Part of a small language model's weights.
Architecture: RMSNorm before each block, no biases in attention or MLP, untied embeddings, normalized queries and keys.
Training: a variant of Adam for these matrices, 137M tokens, 8387 steps.
MLP neurons of a small language model. Each row is named by its layer, matrix (down: output weights) and neuron, and shows model dimensions 0-191. Each number is 500 + 50 x the weight over its row's rms, rounded and kept within 0 to 999. Numbers have three digits each.
A block is one neuron, or neurons of one layer that tend to fire together. After each block is what it responds to, as a language model described it from the Wikipedia text at the highest values.

L3.down108:536469452607445432536555450520469476560578527466436474515495527450525509481413450479500453517484506454458508400477446429523448520516566530492537531426463518531476544545503547453487486511544513520621573465627474468516648547513394487539494542501524584437471472466498474472502452489542483497586526431557436521519576488524505429523475482419414486633475441469486427484488482520573504511479576480518523435440571517402471458418459440457442472524560452431506412478479491463571551521501402505527500459569515570478470528615565455571485515594440481528477538417533435409526410517465538481
L3.down138:531542508571397486475505481509512385496428525531467486507501627480536533561553489431507445475539498558494446437412554425425451369542500543514544601420457479545465486460457529568487443500546521435465483532569533559538495475576556505462553538403505523515457538384421498400505483425567385471541563506491583488442520500487481536475465420445511457495414501489502524481592476544580457505409460507514433451461453485430437373449582558552474528571569518520501530594483473553441438515531479527493523580472483566462477467463510491501499498489417436513499504462487405482468437541462440474
L3.down335:433496484473530501521436395485534445493489415564554534506447449432544536456490489456534521523569462458525525504404614499535457478469443443522551529522522477503427524550451424477461502426560529450457522552539475529526506481590392512475455467406484404441499427468598452446505466514496446428564562483463513485399450442450368556453475472509560461437446593425527481487620578549529520542466472551585460508486516513541514475473594582510483514448579527518437555466451440563530497535503536537518597530496441462524520497532455463491513548463454414461514604435543427475570388482531437505
L3.down390:506481544477550501453520485479519451545527469492551517443540541378507452579470467574518495536478496558561548451376485531425482480421415433551571526531586501458525541525480419536513413492458476453514458519529555464468542447494507449462482536424495462493500429458575483521421423523513472506490507447393451486511375488490428539467466583511523444530468503483541491518487492579489494499400365558547555462462366495538498584479648558533549477456520482481467554478487448545538549463520654437453528487540499460570489455525466565510460561501477555498591517531581452508489397541480599521
L3.down583:533486500566563476514498412485516421482456560491488550530522516554446459523551402491446528469527595561421497462482564431490485506476552528524550492418483563547519376506441418523518488510467510490530515484437430471593557490599469471442512486322467453497564437445490563569599450522527516501498504487506499542504433565546496562515522496499502546446446478453571533515564566493533510504515430536542461546401606531474434465434606597485567485531560571492539462576578582532519515590594471460579518449397477547495518494540439574459481535570473510491529485491515585485514406470487427517
L3.down625:422557547476590424509432474578413397496399501582500551487488501498543398480472500438563395519534406491494604548446476449538480448564462467469542592451429525518438514550489442450513481504557462475398560538452479610500547527555375495589530553358520450558458468462492492416572465469468478436546506497503516495529466430423471485471535503467501546480489520430482449450541538473501476426495448471531531564455557520492492446479605565538499538464614527413493534479435463503579442425536584563479541562471457464482552471465466524486509450390481501515528477510451446481517507504530540491
L3.down727:535512493558552506483418557568497437450453444486502550576436588452540446457489451475494437500487493483500475543468600435478545539496520487508544492548482452495387492497445533514457416534465471420490476490435453530563440472495519475460570475438504396470446509570519537465564534531532484403621610512530501574458504470586507491553538410482563582455454500493544526438456469655534551592510450535531472548481559467422399495501543557444508482598544528562531538520577503463575497495525467510544586586477530469474542562428531560482545508485519440525438480439555475447478398552565615478
L3.down737:511648497521552476513514475442483521587523546510516588431492426462576524441474524516432520503511552449515475520524551497489519420486507530471554493537513443536445449537537500438498441501496556485522457560498418527487522498601525525525487408472522567531410486528477504507548538529396465488539490421503586489485385562570456489473513526534519487475438449480569431367573541452562594495560553519525532466457490483420529417461547531437530580511527469551575530448545429487515439474511525444649437582548502548539517465520442557472448523514402467473508536521609379432549450490508381466
Description: Split characters, word pieces

L5.down402:479446522514560493446503476486453452462421466532376490437464544411440519451580488443380562399500564507452497506470577493522506446552546527487519492563520467498481463581421491485521475471559528512516474424489523575547458488544496475443491401490519536467523539319488570373509586526468436351528570504510488523470477512583538487460495399474540505497574519443501624526488486529475520445477448597495507489407513514483428537481538581417446594578525556529501513447565472545467528405504499557530532512450495473575530460559494448491544467462470509483546537484502501490623506434518475480
Description: Word-fragment continuations

L2.down63:421530524465601540495529533534472564434525462452484482433559546386589408496570471358475510439529575445517495493414563481527431477387433520495507493503531490469404516478295479505546549414558517588505492478510572506466468524518525401495506499498531447440532536571447441460566451535512468432613533452547512518509497527522403427411488486548537497490498543428515492473499549508494574386484440501589530505434515512562515523430493536542423514585504441483478486488507553550499551566508480475488505468494468533508407521564494511487415542491526547482574469400554500469485460515437481503
L2.down232:517584509439491535521466511596549467430544473536472562467554523400471446427475549461462479467575575550560538454433488474432474476533403554453496557434533399560506427507535422442513494518468557481412486489501419483518533461489507466448532582490564479584465495446491532612503531463461459468496449576539567573458465428554441540498491586483526514401509460516485444521425481494425558464559485470412393373529556534552449471495612548563475534468587546472508541449537529575439530466495503525379466552469516493475506562531378515528485521513564450480543442474568512528415499484491430505
L2.down355:480498582474446558493591434535501475513477568549536515495560529453500468417479491454472565470494520581551549478341406467481421470483419538497432612537502510470507488416525465456523528495485486436564472518553556498492517480491481436471461468499508543440513481555550417511448433445455483522510490504434443446532588551503506426506512561484480485510517494476529541506570481537491547520598540471486391472429538496496500477471462528456564440539446498439350533451536479645438536591542387447484471479595522475436496442530427543438592603572504497518559574476488429403491519462532583500
L2.down394:358534452569560577524606502559491590436506609449492507509426574505490533473563539446483535490510518430490490481460545399553511538422499422597526532571527501514422453455418496379522621569436524545529462484515459392519478531520481519444555445559507522544483403508478481608491464497588493484539477518519524454467421471484472594511544481519614465479439476412570490478535515449542472485464511489450456485399520481568561513425443559559493522582489496527507466504503561557520518576380430496415536436526453513526534543524543509551523522498498548531559476464530435454550503480559452512
L2.down581:498542612498528566476560596550420443446512501530467542429551566432554422524561486407440481403564538532472465492480518464480462355471453533556501513459507516490517508457409511468525515554541557586563497531485506575477528498494629427514521470476436501456501524477515484491517473451530453402469564481610547504443575464528423453483428464472470477466451502373526463512464492425538517476562542448523530442430547561515479477505566574558484517607470473419487567560521571461543585464512513555617508462460430572445507494598478491485408495497482504430553460419536455540494508581518465511
L2.down685:426588532504539564527616588469443545464517586530585512471482473503484542455547480427521510536557572477524517482516514446472491480526478464494568486479562492513474373487499483453495583542480450496453391494508530504564502478603576473371530499522536436423577550590487499506477516551512598463507549488422522384513497541455497554527447410446406524457517536546530466472527468445575568490473548511478490465456508587448576493513486495432538556552490495582531522507502535502625505494627413579495452391463528574487518515519509464454422559503489488513548455438581378495523518509444564546
L2.down719:413562495548554564515452548515549531403567453502429495397487540485465506430553444455521502445448509509499462509468557513553531462451507565461628486542433453440419529519479474567456494544482477427566517414523481451452444459495460490428505483520493483479502506419475528434495463473485525460511538535529608470545522506525467582473552448482429468566456507529516493463446465422457513467457608415530548473459474550445442536467461428490489477560481545478487541534576564553465612557462523541540545546522464438583434569623406560439449559552469445582502446405650458492542451505578516454
L2.down724:496582447539552528581474510516544584528554483411489565445504493393520465450516437543534608559478576423437497501509550529602531407573480499508488485526483522471446494462543416487500468499471626529493502526563445441506536488463576504509530500454544492493549476605496423506541408481468460464576542513511431537470476572504496515468475563451474500529372491561538600417555578498571537451487480381571516441484510448546456464473475537526544405474505475495566552470443521491482542455485466488475494365487504526470515524544438485390475437492535350457443409441561446506544482469508565470
Description: Fragments and blank tokens

L5.down478:472511557489523417525485513482500543580475386541467449432579448480518523568546402448471441526523413520493469500403536410580553535322393547468482473605533518501419364421481432548559377485450487454455508561505552401484486459448502565524566527556526496497559555534602535602444520511465522516467468411473530470533499502506522526465527455536523481497507515501534513509519501462566448476544497471498447514505419442521493492453465518468536524490446474597477440533454444595510525512482469504466543467561548481468490679435462504533550437484512496468491433541438537522479421491467503502
Description: Mid-word fragments and punctuation bytes

L3.down99:488485502534515437456489494435433551474459568495462431505487463534502484488484574603500526390517491468474476517497480531500488539474570525407467500546471393480505464521512445524478492425523522425394510436474444558473457564503476480521505463489423584493490505540486448444659483610476511426561505510484569446557523513483491463437552539509487494440558551440595530387527524470595560514466453412492460498456491363478494539447468551441512620473525412527523394508533548557580478448501544448561429540606445475436518431493533494569545594475560498554436415522535471492495498563518520582
L3.down210:491520573550505493465488545499518557553450552407450402431537457523550499504527521564490503408506511483515538554498502517469499520468572585434498460430484465534531527537469379522461474506539506434388545401543509439475460607409450500478534549471429571555446478469533505518603470599535488485441456494534551586524433446458530496468531581483549517494543518432537554416462607459513482550547472503513429516477468339524510535429515549501448563439555435521562336522534537526557519445494465481551475424547476529503498490543603508525500497459558530590544455507440499504513407495448415539
L3.down292:443518589507514474504475508500529533479459553457448461460529457495516519465547503539461525469463503488510519516511540528431526564517608579429494473499433438529525525528429404536490460475551513486392495412508507479467464634467428455487520491502433569526441530462461439460521414581525424416491472486516578543580413518499454445410593553548529498480557514413613561446472603422495556533481480481453380435457498382552448578423470561477505550455541439533512403540542477560562522466496493416551420450563516487522434481541551483512495485480589499565509426532566426525478448497509436552
L3.down410:389564546513528498474444528452489521490458575440439462503508477517563514464533507552476459413518467508494483532488472491455523518487548569411451470460447389502583514565418399567475448455524477459402451441477473519464498583415447449511491471441408560486456516509503460465540452583493462442515497463476568522586462472504390433417547564495559505477535547474559532416451546454488572518486441481433473503449543355520461553448481562489482625476548425547472383540564530543524461474482540416499453443558470516529496451521552465530466536463542520539486398525584456536488403481587435548
L3.down476:415465557503532443505467573452590484488438529500484495509565418467519481482601497558505507434516462449442495551498503527511528511487518563490501471490386391481526504575480373548498432507539516449373520423533532510462511563465454470510500524505528567505481506523515464443504466545534445477436415493490570489556480430467455493469513533526478458462532501495613535389483557458500520492549466517478497432505486322554464628390481603495466594479600489546474394508492503550550514429490448438569556511583476509539431505507523453454527495450610532566495425500511397520475444481513447567
L3.down637:525539522530524491512471488464533502464480540491486458484560493487546581469507462559531484461395469455509527487494476518448488541483537614472494523475441461554532465526432393519514450498573523454362473470516454476501457533412452505469489473502478507570451443463442460486512428618492422486489503466513548523575403429483496406391562595493574487446557520444531457430515567470508470515557437591420342472438527409490533484343424531489480590474565418553502457484563528542510488416498473500503557542570425536512466440556564490481522460563543522538518405532524456545514472469454459587
L3.down654:464510640531534412471449492508343541538463631383454403475532496486510523483511461487465467468544477420511432479478613571427515541506535467485497524530430542440488489490471423542490378419537474498541490461505446493440459543507376503453482486497468571528458531491477477500453413540544443430532491486488585472524432532445467472420529531516477499504555516465584561475423591430453533505497555485516447461560484443498423551487514561509550590522584451543567432545508417505485465495532466495519443524473527541486413446555557502455496538430560546492414487532502458547489445474632438508
L3.down659:530532550509463459463392538537523572463519589456496413456552436538537620462530515557498456491469439491558510538489525462434525522526528564447498488549430433505504608551471416592412452458558566485428503484546470446515531583415426489404502514465488547555462484459492446442524445564545436456476474422531532489569481463511488425435516573494510469481536485413581498453432562431483554511525446533475459504458519396497460516441462578508521576453575506517432354550495476485501511499464500431539484401590487546526430463595534464533531478513572500597563493525556457470464466449500398551
Description: Curly quote/apostrophe bytes

L2.down29:467493508580507613478502483512557432525516438520452519484552405508593462524452548458502485385524506543517533555434580460519429566472497471464478498457515539544368485512486459480453510493589484549594542522487491436438428544473559431526457500453488479497568600497415534472532548546499458543504482565565600525475593474567546437465466506530525443521491513489459525563493585603530545527547439537526385553466496445502501471440526462451465577610454551540455476474417464458530524458510432472473490596458498551606440575517530530496465596516551500496548555326520509478548484441474497454
L2.down104:541595491533575568432481493456489445496534472570520452471568524500536442445565521362458554455536595498464548489475558449454539435537404541477548535544442550461358423532491483483438521534503520509465574534466429473537460551477526447445452530540550480528540554509509479440551576562533495450511530539586483490525565485538563554435451433486423460514484409530435503424472551512538517517518555563442411599465507525527388573438531553443473519539454549541496494543502482502542550522482432552550499476470570600421467541595486483487441501518586554534447434380562432527445477513564443485
L2.down285:513541473535520497381491535496504503488471622521534462523547546472594517402500526420529532512504509560445603455412559531530382479431555576500442521466533511531429508484502485512491464504414548541490593459581473434477456607535553433493509513477539498466514496549559522470573451553577509527561566535484501524462568573504527436558509504512573498609584516448428538459465584519505479517571539524601423461465442455449542524391547607489441476538396507461482524569544400548436551562553535581530489517494490629503406535569490500500475493495522512556533498415506500477469457528480453525
L2.down315:523583465501521630455512488513556467472456454508518489521511565419555437554464573431432514493515562456472492481520535545526482524551480494498552458499493504524387456505385445395545510555476520475464651503552393539534486608530533557570517616456485500543587483521524559460573548517482452499500513501580496519525392553526498478457496436475463508549488536532442511497471531452478518564444482579511432537422550544466542575531564558475482574548492560564589472496522512532475434512365515514540540557362574527494469561488518549471488512525494441481561464354529454532549442575531506487
L2.down616:499443468535544521400502546530595506553579533492475515528574561467611419410492506487469453477422537521495480418446538522513515508424544432583449493563499495610463477454424469494547599456579460487592528529486535386588406497513526561552456552457600519456553518552501506508516576540541517457511467603574476424518595487491444465483514394469561436490446536471479499476556473475571520485508460615485476596547526515514494489463470472528562428460471474497504460407522527506450534535481460467482526464568544491478425486562433387470504549463446479532498437500403577489458414527553505575
L2.down630:477547459510546526485512505504418501542574460479520492452525540420525503461507474457502500473546524476547570438357573465472487549441465480432563397485571396483427520554434512432519525474485610587529440552469573443556506521477557457546518485459591510421505501507546497446551357492484489495551522471570565571404589563480487457517417565577526515534449416513458482518542625534576562438522524421471450438528501452509515494435488503552481465499452452444424532485467562538544605535426423545543520598536527544552495495525495537443476446523496382511533498420517529448438457526479522501
L2.down663:423580462551504538470469498488573538467554470573418464558538541469570588443475538455482506458537422470406479582483559527539469464468461432534522440481469536574423503484551496458509474525549565554516516386502533436527481594414596431467499487497550421537594487462648477449525486408609497522536519588558492499443501500512506454491481433517510532506528446544413537519455609440481474511482490545482483453474528544493479533423518536544493522516407485573492593421487610613480527514461526482585508574380592593514485503550497461498493504509444541525485473421559438478486457539498481545
L2.down668:467563461534560564433507486533494524485498456649537537486481567482537618468577543447527500431550611529520522528505584418493488469540478501510474470533527498532373435508492441418511500547471613577537538503491427502434438520470566536455478541480559471432535586530524568540516550499468465540535503567533589439426556547475508505471475552491578567477403459499429468471537533520594513549567474537475438537461491446504428445482435521472530459582473483509472435463496493464537522459459398536541461545490455616549502460549503516451449501511502369565446428447583522520459413572543597524
Description: Unicode symbol byte pieces

L5.down496:613476565540447509500441559532396464514505532506518519443579544480537450525438430501495506496497473557563406433511471468507419477485576435436527510458520457525551496413417506479474474523487425461491402532574514569515523521466483441555505532467447531618525517451387555514531446387540453455503609525498605523485504426468524537519512386543548531513407421481488428462544500478515491395494419546425506522470534491423528461417537514487438536482510484453631445504530503442503459560427467446406490509478493436554503452454494434545426469472443539479476538491490423524599464467472398537
Description: Year decade digit

L3.down219:506602455409555489490457467541427459571551477499538488580416472533504478513435563527561563510509606583525526544457446512453559444557474479505480545464523541509497518508562397462623539556545542499485610487551472484506561452509472484482431493495599548486407457521549530491396584577512495510444461465424543475499408486527551516525487475513449549525510423540519463507514549495563477535457497448471497472431491530527483533464505506501524499537526534505522407499546394388473455487477463584554464538487468589573571551410463516492630514492444507387559527488634541596535509462509400452
L3.down248:485570469530522528558458549490598425508493503544594442556532464531530492503507471472574585443492488506374514476553535529469445476582572519518529497538476444438509421491585547527457450550559464461485610508583540474448458478573489507532449426490516530472568539486513462500522501487564523587480475520435528454541414482619457448454487523470479505572543470534534559442490413507447590471483467499485501473423503475454466424563531469602550524442473446519497485510606375592471515520579562552598529372416483523426498532488444489483475501520492552468436494479579519488460428434370524422
L3.down357:514555484468453557366553536528539499563520524503586469469530492560533540506482433508452498513431449499500485396413435505469555549483495549479556541596499467455545521433526536464410370512480502478524524556550610577480519405521514527512527487519614486517549478515485541430290476538573425516537484473470505504546552425487513549378401527571562508513505497464611546504598517469471505441550540509494476509501437488484505475471502516499580535494489406538470459521449511442502578488505497536465475449503567536492438478541505492513388442577542470387548470580509601535483488481485467479
L3.down561:437552531495487566563441457464525490535593548456578497529588517597534437490460560521370452509491446504484504522519436443400549446510522600577446600607442474496526457454518547430469490523512511581558519558561538526593617412449502531403430448479524466542427581476507524515456504531472474483466506477467453540464522448541527426515425558461511434581451425519499534528603485446534509599486500464511518537447515464565455544535467491511627521490453442502559443452493545585363449530483479457540523580495508539421510496534519501468479485444396526531496536541439532480485508425480478503
L3.down605:506567494566445523574516489564562554493524471406515419474472576511448479516446486422467454501511599444501520544498572520493484439511537394549443499483454508494441491495484484448546478596546407406469659456491474496450568471503517541525485557579475547546492516447498538486484440529484518491583461508641516474482436507552417495518473483513458490486609486510497512415486552514456487396428529501512525401512494602524548418476610550455468501511544495542553453509483460461470549522524420527487461396456451471443547452453564444496483490514437588480455430378566441452543502479550571397
L3.down639:516551610410440459567527558533458463467431532525486489501433515464518531410533568516482636494449536476595505456465458604530467465504541521479460628500451525548549470471496478422536528534433454463484555542519551546441586401495465365472435451528493544426478519497442450441385519469429530529444519498492550433530403504544465462510475528473426540534518448499481485512504491531530460504561478463491485481490484528470453553538502463500564503527569476498418409483579396584513489552514434437582544454454549432409629459446523478507543488490424524419532583531551416516540523467480450450
L3.down684:513550399560461497482444452422528523471429501464540473539490542520464524516476473466486488483521451559507480467441519491565352470589377480427508413493539568449531417545517505529447418538491509462511577491515474449526511524518503509504528437524486496444487535492475466519487448462544492565424633526535500439511375457567409564495446492502457506584499525582534550494470606529515570474485452528399551419489484437419507400476495526528516436594521480637563643400443458486574543505468498575534533514494482520495474515563530481511491414447483488486475454445518468499541481532387429551
L3.down699:450529516552414499526511479522461435495440413485479450467544532504536536536469429544610455537494491552508457503463539460447518475508480565429602575493527497530378532537534472625476536451525401442531571528450528528415434416507505396459489510419575452571583558554557424458585555479525502389474521541465454498417461454435425489504510500473447553436371497455453491485498572441547597488483575525501395526398525494515504454499518508476504518525456507396528501449519508519428494377484533525494496420540474454494465497495429554496568418454566496479494593505494432441527526494517536509
Description: Word endings and article starts

L3.down1:492498478556469503596488521484580436574523489478429503454527511516556482433383421459507444593523598494507454497499537448517526473491531580473562435578378562506526454529502501506493391438557570482525493450507456422505503488413580474519493488415453486555526462469435539484556482603468400474508492531492491529509452424559413469433495536472584463544431478472468526561456533419506549576540513570528459591429544566515510401396510403510535506466447425494499452501509538554530459361534436494455467474524475447501448516450560499492436522521570474513524510433563433504500603442424532443
L3.down89:523390432501489466415538421558517453533497485485595508541536511490606564452464455459379568542529470451542547542509564471528446500571473529435498482509584436436444508565596480521543505468585450568488530502515585525435370537503501516474447458515567481477495507532589549551530552546538476459558539448519549482494537450547538509461561545538489492488450518542431637513546465504499629443408570565457428514579540439453518458580527576464425467499514551437584532478551503499524501487517432549537485534514575481499507463417493487496529444442510507494414461488532392494536375579522527505
L3.down364:480502479606432448528365514508477462403425504510491539498519482454510394494479465500494534494538513479426521568473473471514572461431543512470586515511534431473419479521417491536512421573568474443471607496540503520497479505512536472458479552446602540548477513520481569387544571501499363514464470651549491500396500427542597511533462484509509472498393482577457503509533494537543509597507518556457534598485522536461499528429552439538515547489471451475628496472518495445523532406458523478562588607560532495454415452532582475500540414506497470563422488453486484492513432503489525513
L3.down443:463492526547507498451424528516507516568490476561520449432544504492402439632454485468506449469529471474529517532417448530387459458400515523500580429446542505490499497448554461606498527579494532495470497490500448494499503540422453374428458546430512529500518379523472431499469531558578521516543522578446596532505525419449477513506461521480564548483438482472459478527441437604506510535466443493486574468450543418506492471454522396494506511493461478484534500496447521506493494527616508518411559565587568434516450543572520402499536407482383474477546558453455536627528474465453398462
L3.down504:406562601567478554497454527488528500535518368467432423523482506511574458510480476473474499550496527514467612513451471594519434570573480480500490508508450404512370496527502473463499587607490567507536596511393503445539530478537466490586459440543454504566512575497442552503592506453490531533454495515570450551544462491503471540475462446520496452476512480455595478606563466500448451503526494510454594470465506477391563528492545573452502489485516415571543583620460476551538500517521596616420498529561452558475535504415446467469533477506487568507491431484551470444545520437478434480
L3.down537:495447467428550517567466459519505486505511367500494532550566513539540534481556459404423564417462529614440519514569542532469510490514506427393549545513468364561404452470440546474480474435554529558407495458596531480502598507457479506480481545515505484444437562459512566433492431489522536479539573554554502498453511442517577460481440537473564442433409469450515490554636521528553483550526487558520499565457532485466532457499609446478444479507476457544575577502403465511486558445483517509472523609500447538571441552483498508500537495550553449498448511488458410409507459518442512609
L3.down574:512562499492539538495531569528506404510471464461467483499544529455456543551550497545533541499584520493485470586466498430452509434553504548518640503533485515521429504496430471555615556515585551463565501498563492492500588524494494491506390507393524562520505523458569484527507523495441414433479464517499558561495504545550537557434453563482473467514495504497502475463437564448609493540461484495489485450380460533538485501403435391418478507507418537570592520528560553494479421466523483512575466508449438579491497537581607549450486461518468442503566547409445333505594506448553559531
L3.down683:459392500472533525526539495619495455587489483465549438498568570411392501628448462551565543486454484491492560492428532503513488481403560429481624425493586451529479493510413488557463488453483486535499380494589418462566502534502470550451433513498547507521473440500511511493487498583559472474486536607518546559507526520518526439568457447508547513443486438499466457496557557578515566529460418415583524544485477493514505524463591493547463469586437503526571437429424490515436486523532447499471600568596570405547507480553534489455486430534470398500553552455460477492486538508508468547
Description: Mid-number single digits

L2.down33:636563440544559604454462564537476443475566485545452564393488544459594529566620528383525530484446595492504485431469468502562540469521527405480505514502498500525394516493440476499541467523523521508439536440479457472574419453527563506483535489491508575459462489525528411467572585532496490438491584562486510483529460578502470497519561476441496424439421443515554459432522529423564508482517590493448426539486470454517470443499480589581496567554493471490451550529557570504468509501422440575540477480496412570452494509550518455456446424509424512575539424457565495525596444525534481557
L2.down164:483590558490491412438544471520426444447540620543569507492429478566501453497565461424550517449529490605465561480522540429484552474446597489437523494530537456569400506517434475571521523480490510558536495558478422414510446500443498513499564557567498578417511486517507465527576447509423420446413553518564481585533479508459498520441433465422493526475512492481397537567519444570531491585478471537413432498563512558528432535456508468489545478521467515394448503509483503488530574503468451606599570477563597483456499536495537467501493499569546504462548485433545429511465437575388443534
L2.down258:590596582497540544502437539517426502493545445450548550485580441553586593427562512360523475478505487528577457453382560520491540464503432511480485495442585550507421454504458502453485502554466570447457507489455485386525502601445513459486475512520535503515428498454527406539511492422503468418540482538452495436448530477463469532446523444563543438500453430511525572501487563414447442481469473527369447569514545454501512465441537511547504506471501486602514539538501490539474695520509540539523427433450546509473441497624484488529549531524534478561421476494476545450542474536491487548
L2.down333:484462540476618516554516491473478499512529551487466406455485517557585520489573397465466542493465520469515554522543502475433489518418589480593454522507593434487435545549496472479453509435461559423527507471412473455471428571605427496521514557491506540425546419533567580571490552490500442370528467417443469484498551574507571457448512566549525614507537484551482448505459544403587503506460527437450456559491473524518504486483447594480535494525544527494497470439602477461491593542437418459536489496495490424499452424578596564533451500504523618549511505524521540533500500560500386540
L2.down356:507425584548631584490526481573476528540572460451503541485555502433515442495641486457392488431488483517495513516471514504427592564501524597407440505512527498502458403546435468475545397497522562534451432418488561343497491521482485470545570508436522497476510527526465553411531477553444376484547510488557511576423522485522546433411448482527444485474513407510600531562492538491535563434471464512520463580473580432534508497454567502508511474470522459555539516505526522487509594496527452573486496490536497541492435475543512488467445463500596480590465381481498395458489510459523517500
L2.down474:445570464564389541503513467556539472389503474527462492541511414428518515473518493488510510392437450436467496525495472534592560513448486472422451496477424476549372644506488492425517515659523507457579516414444388461551503483446616487500528612560511524518522469532534446475545480486509529498569504539550519511520492541464484470578484528490520487529513455517470509502474511501548536502417409475414503541458451427520471493434540582509465544557532493567537580554518488548445456491470478539514576506534432521515447533576440499539480448545459376463479407435485435481568524514619446490
L2.down476:458550541517487451509455447561574456423443500530525527502483501423528473515561540434528425494500494533531481390458547503497473490428432584464424479489464490512613368476500529498444453475589443498384504533550526481482502467551491533506492558530542435572520591477442511537467503366504420465468524595538552531499519576525410487480439413562477536487536426427508566502550542486499412468481521554459491539459552561511383508409486507504463528398498452507532533551556470506544548561436520569425537475491549490505461504462451469514568477559454402531484350439615444547503522512542447544
L2.down640:446486478586580525448497486521535540442454376548510488508530506448600553481536576448452516492495487492520452542484513520516461524468445468458582588487540518534450568529449461460463466483596564500434556344527478490523445533521565447460515445436601426530548515528532427476588571500512534393488508568521535495448445435533476512426484490447567414489511507470472513456408527488503451469498491548484510566528515435530447555320523489503457569578513548528449442474456577479483554498404530555398440536422564501529470499527466459465464384560513569513475515514529410464502402552495496520
Description: Prepositions after participles

L2.down25:486519463524500575397445533506516525468583417490475522513531484498523485472627420419477593448547538537480592489564553461498442394494546556512539500498527527521374404530467438505464519547483463569515554499531519442574415531488537451505373528493451543440483521435498532518540469532546550532559499450569521493473524478503525511446476452485526464427505487495519564468557567557583498522549512531494420601519415513598511477455546530470456476628452522522424480474446525552584546496433421553479455511407516517522436492519497528524444535362610558565590477453598502502440468526457487537
L2.down31:493545532554493605490455499564490429485503530485494502500473524489473515502421479446520490536471481547550495510517534449527506388542470534542535497470550502533429452540441484475518491514404495567529474527486484481503485502518575428509512491513562488486534490531601530438524393474613502470589543494544504430510529542563462505560381473534483440501449438568436519381519528407591514616492525515527473470479518437432479462469513562552515509645440600527512569531588600543468596445349429432524456494476531516527436462592468524431399477491520502440526486458557380526478463505412489537
L2.down272:477529474486518534525502518530525538506466457502502497501526535430486474545523420386405552508441588443491512551502558496407445462484524511465538483429598508523314499454473470438574394427481526543480504420568456450435554537520552459494451542429525437485593479500568511504474544470575464605636559544523561504433522542562481520545504523578611489425541448541495518531478613491553527487516489482540408470442493483550529501414537431515481509581449473564589486506523463598489512506435408501481486505467584551437423477529550500470450410517516476560482521466532423469470483537570514497
L2.down361:402550461489606529415537492530499486484544491403457499441564546480510519445512411399399545440442540541479480479472587439439466363408476513485559502461541453457340465565506479567505512470526538552522487460527442461554493493597493410470438423399498467482473496472447524489542473489483516499585486531580638504512562515555488517555479452474536534520474460568522465505495588483544423468493534555573485455435452546520511497459506538510464407660469469533447512477456468547466540503437480545507622525541546578471443499566524507463449433572539530498528487506460449470492476531551535486
L2.down429:495503423524509486386511562463547558594504412527548489524466504542562485406444546439549470460486493547510548403575613480481501434549497458463516551502462507563449470581428500506514506525516532574482474561478381401593532594483502426511477488463608532472510513500613556444514586521505424515582629527467501601471505537539476483511478510474494500469507451564544478417529479486552513547438488558406489579475487415508553470542517482553518432473511536573499528551585559526483539516382389476514448554462521516435443483544490513440464502536508463577507533514525456540504505597377497528
L2.down479:461573417521545521499440496584535532440542503572441491461422526508461495505559503409446493543517509505457443507488518417451520536479462568467566529489601473471308495550474441474519474498558554553504525492525444443473496503564472410423488537400572475501579573485413529464579528493518416524626458462529524506482495542480506430499470484537587476504518394560454543448485578462488519490526514567584414482466485459546485504468515575458509454612492551511447411484561446605499540556436495417540478500475504544546464598497491491478475504451503540513528476432518501439543429380526604466
L2.down617:421558565559490461524498519499402539456442550488401489540410556461534534461464454342591460473499524415520424514512548448502515473447498519532446465465526459571424525429513434516442528473518537520497561488471439505507508497583593505421538512505460489559576449584453500485565559530497443390587532639605484532455547555486486469568453542531540479536460479548471515491531485527577502486514482542514469564435468422435551449536512588421540485554556537465561531471608501551543552444443448529557503536471463524494483501569498472400403538563507497517535479478525427446528365506477491538
L2.down692:535561459490597556551548514483534545517513508538496519522495599514538513492559477421516493447469560483495454523423596467478533457378459519504497561473561518552378533540449421395543567487535498488463512554481399451554466474492582445498600475488508455520562507548484466501530595493520504442536616524571441519533432565514453575538483398427581458506450499507391464455488553464508529512495560554496498525507518551509483448430514608496531598562441479533461559569573494504421589508467441521506487408507488547412531504519527472429475412506499423451548431404558385497525476509453550511
Description: Digits and symbol bytes

L5.down76:478460468526475485561472547531543570516490568502543507512539563541447497500525525483538462535499591594514602472399477387422490489458561466485560537462579534420505509458406538451473539490459498512516523560468485463547467576550538509509535542415467516504609398506442524404466502585559490476547463553518476485434439585399551446501569497468449439463466440642549528458536499502491523500479428558439535531457464492416474584527549481424563490524609415448524521512509467460525621522536473463532478450464370445491586504602494476464440491550470500457443515519477390550527490521432503513
Description: Coordinate seconds mark